config.toml
norm = "rmsnorm"
qk_norm = true
optimizer = "adam_hyperball"
beta1 = 0.9
weight_decay = 0.0
lr_head = 0.00434
seq_len = 1024
train_tokens = 966200000
MLP neurons of a small language model. Each row is named by its layer, matrix (gate and up: input weights; down: output weights) and neuron, and shows model dimensions 352-415. Each number is 50 + 12 x the weight over its row's rms, rounded and kept within 0 to 99. A neuron's up and down rows have the sign that makes its largest values positive.
After each neuron's rows, "raises" lists the tokens whose logits its output raises most directly, leaving later layers aside.

L2.gate1487:64 56 52 42 52 33 68 29 53 25 56 57 60 68 36 49 65 35 39 45 66 41 53 65 55 59 38 62 39 24 34 38 47 29 48 48 67 55 42 37 34 38 53 62 61 39 27 38 56 45 70 51 55 55 22 56 61 50 41 58 48 54 52 48
L2.up1487:65 44 44 45 44 35 48 14 78 43 53 70 35 43 48 35 59 47 46 63 51 51 34 66 71 56 55 63 53 39 61 48 39 62 72 45 56 51 57 52 46 63 48 55 68 65 61 50 34 47 50 57 55 52 31 54 43 11 61 54 74 59 29 61
L2.down1487:51 55 56 49 61 43 43 32 67 45 59 66 61 91 52 47 35 59 54 95 85 39 59 79 49 60 40 51 38 55 42 52 72 43 57 52 24 29 57 43 66 40 40 44 29 68 55 70 55 36 56 54 39 68 52 32 58 56 56 46 62 42 47 42
raises: "ist", "ole", "isk", "iab", "ial"

L5.gate478:27 53 46 57 51 21 37 46 44 52 48 47 58 53 43 57 54 75 44 53 58 45 56 49 53 52 69 35 51 42 67 61 62 73 34 52 25 40 44 45 47 53 51 33 39 43 54 68 62 24 42 48 61 58 26 57 54 19 41 58 65 43 41 36
L5.up478:50 12 41 55 40 31 41 54 65 62 53 65 45 36 50 53 35 63 48 61 38 13 50 51 33 38 52 63 50 73 54 68 56 53 33 39 53 56 39 33 82 50 62 26 49 21 51 57 64 57 88 40 20 55 59 42 53 38 46 47 47 44 51 61
L5.down478:34 41 44 46 50 57 32 30 52 63 60 41 44 52 49 40 47 60 65 47 47 54 56 49 55 61 56 45 61 14 56 57 38 62 70 47 30 45 51 34 57 48 45 42 24 40 44 51 41 44 45 35 38 87 55 64 53 34 38 61 43 46 60 67
raises: "urn", "rans", "echn", "ricks", "rain"

L5.gate1052:43 59 48 62 37 53 58 37 42 53 38 46 40 39 20 43 27 49 43 40 30 51 39 36 33 43 45 31 42 54 77 69 42 52 34 55 49 48 41 27 44 44 56 68 47 68 44 53 32 42 39 43 50 59 67 68 47 62 63 63 49 81 43 40
L5.up1052:40 52 53 62 33 53 55 33 64 49 38 55 35 45 29 52 65 62 47 57 53 36 41 60 27 45 37 55 76 60 36 45 76 41 43 38 44 44 77 40 28 50 70 69 34 44 46 73 61 43 33 36 19 49 56 34 43 57 76 56 50 55 57 34
L5.down1052:48 51 16 57 39 31 46 51 51 37 58 57 60 39 49 45 56 42 69 32 16 44 27 59 48 32 64 36 66 57 62 42 47 28 36 36 42 66 76 44 37 46 55 67 44 43 52 51 30 54 68 26 46 63 44 44 52 45 44 43 75 51 64 28
raises: "inking", "ink", "iving", "ago", "ac"

L5.gate916:39 53 39 57 50 65 50 45 49 30 66 49 47 37 49 55 55 49 61 43 75 58 45 53 45 36 44 42 41 44 34 60 50 32 45 66 58 76 58 45 25 40 51 22 34 35 71 42 68 74 46 45 65 41 48 47 38 46 43 34 54 53 42 46
L5.up916:59 33 46 46 66 53 45 16 38 33 76 56 59 15 62 42 51 55 60 49 66 59 48 36 47 48 53 56 45 37 41 51 54 70 45 44 52 65 52 44 52 61 44 49 34 23 74 39 69 68 63 40 54 54 66 53 65 61 28 41 66 53 31 61
L5.down916:53 37 47 54 63 64 53 43 53 29 50 72 62 39 40 56 58 68 45 59 58 53 52 44 62 28 46 64 58 25 58 63 51 85 45 45 65 47 45 48 58 37 36 62 49 32 62 60 57 57 55 45 72 52 58 46 32 52 49 45 52 51 56 45
raises: "ions", "ed", "ion", "ing", "in's"

L5.gate1451:30 52 59 45 52 63 59 59 61 75 51 51 53 50 48 46 30 58 58 42 52 53 56 46 55 39 67 55 47 41 36 49 62 39 37 35 39 39 34 55 39 51 67 36 36 50 39 55 56 61 40 52 84 53 57 59 46 44 37 68 30 47 63 43
L5.up1451:48 33 57 58 47 49 72 62 26 77 57 55 61 25 43 41 19 62 60 51 42 76 67 62 50 46 58 51 58 56 42 53 45 68 31 67 55 38 44 71 70 67 54 43 50 31 52 74 49 51 41 60 63 65 54 69 40 38 53 45 40 42 31 69
L5.down1451:57 56 48 52 63 39 33 64 52 55 59 59 58 29 43 52 53 30 54 32 55 63 68 39 40 46 54 36 55 66 37 51 49 74 37 46 42 47 26 34 50 61 34 59 59 38 34 58 38 85 65 53 74 63 49 64 49 39 38 60 53 60 43 73
raises: "lav", "less", "ately", "gr", "es"

L5.gate18:49 42 27 62 55 53 36 46 67 44 50 38 65 45 52 49 23 59 47 63 68 46 61 35 23 56 29 61 40 25 42 72 54 66 50 44 52 41 50 62 52 52 39 65 38 55 37 56 46 52 39 43 52 41 31 22 55 49 53 30 51 52 40 52
L5.up18:54 51 75 58 45 44 43 37 37 38 39 51 75 86 72 53 41 55 53 59 44 44 22 54 41 51 47 39 33 38 77 85 62 59 36 49 33 66 58 71 45 32 50 62 55 64 46 43 37 52 41 61 34 34 42 51 66 49 40 34 66 34 21 60
L5.down18:69 49 26 61 38 60 34 51 35 50 46 51 46 63 65 66 52 50 51 45 53 48 53 60 36 62 51 52 55 26 39 52 57 71 50 59 54 36 53 42 48 49 56 49 65 30 38 48 65 31 40 73 69 27 48 41 42 32 49 57 63 46 52 62
raises: "ite", "ition", "it", "itions", "ites"

L2.gate681:50 40 56 55 45 54 65 48 39 25 35 59 41 52 30 30 53 38 35 50 46 39 56 82 64 52 71 55 63 67 27 48 59 27 56 50 63 51 57 43 40 47 41 41 41 41 66 49 58 59 69 70 44 40 58 55 59 56 34 49 34 38 65 57
L2.up681:53 48 33 52 50 45 34 32 47 54 74 63 31 58 59 39 37 49 44 58 52 58 72 57 38 38 47 44 44 51 42 41 29 48 54 42 52 34 82 47 52 50 63 62 62 50 41 55 64 64 60 75 41 51 72 61 71 26 27 42 41 55 45 53
L2.down681:41 47 38 62 35 38 35 48 33 50 55 47 41 40 54 36 59 36 49 61 61 65 54 50 66 68 26 35 48 51 27 20 62 49 62 48 57 28 50 55 41 42 49 49 46 66 30 46 41 58 41 66 44 37 70 54 33 49 47 56 29 45 67 61
raises: "st", "ulu", "ami", "que", "ators"

L5.gate529:62 33 56 45 42 36 56 64 41 69 49 50 21 52 33 65 43 48 54 61 67 56 43 33 38 47 36 50 35 69 46 54 52 44 40 37 37 53 45 57 39 46 59 56 65 33 46 54 43 55 42 59 60 36 47 53 69 43 35 39 68 46 55 59
L5.up529:48 58 59 52 48 47 56 42 51 53 68 49 43 52 47 42 35 50 30 44 53 54 60 27 45 34 44 57 54 56 27 63 42 56 43 36 52 71 50 44 42 40 40 63 53 56 41 61 61 52 63 52 46 36 46 71 57 21 57 36 61 49 41 60
L5.down529:56 57 64 61 47 33 59 39 67 62 57 50 61 43 42 42 28 25 53 79 51 64 50 31 43 56 54 43 62 65 30 47 53 41 55 22 38 58 75 39 51 45 29 65 42 39 41 65 58 49 77 59 53 51 45 45 62 28 69 57 64 50 55 53
raises: "ll", "tt", "ng", "mp", "ts"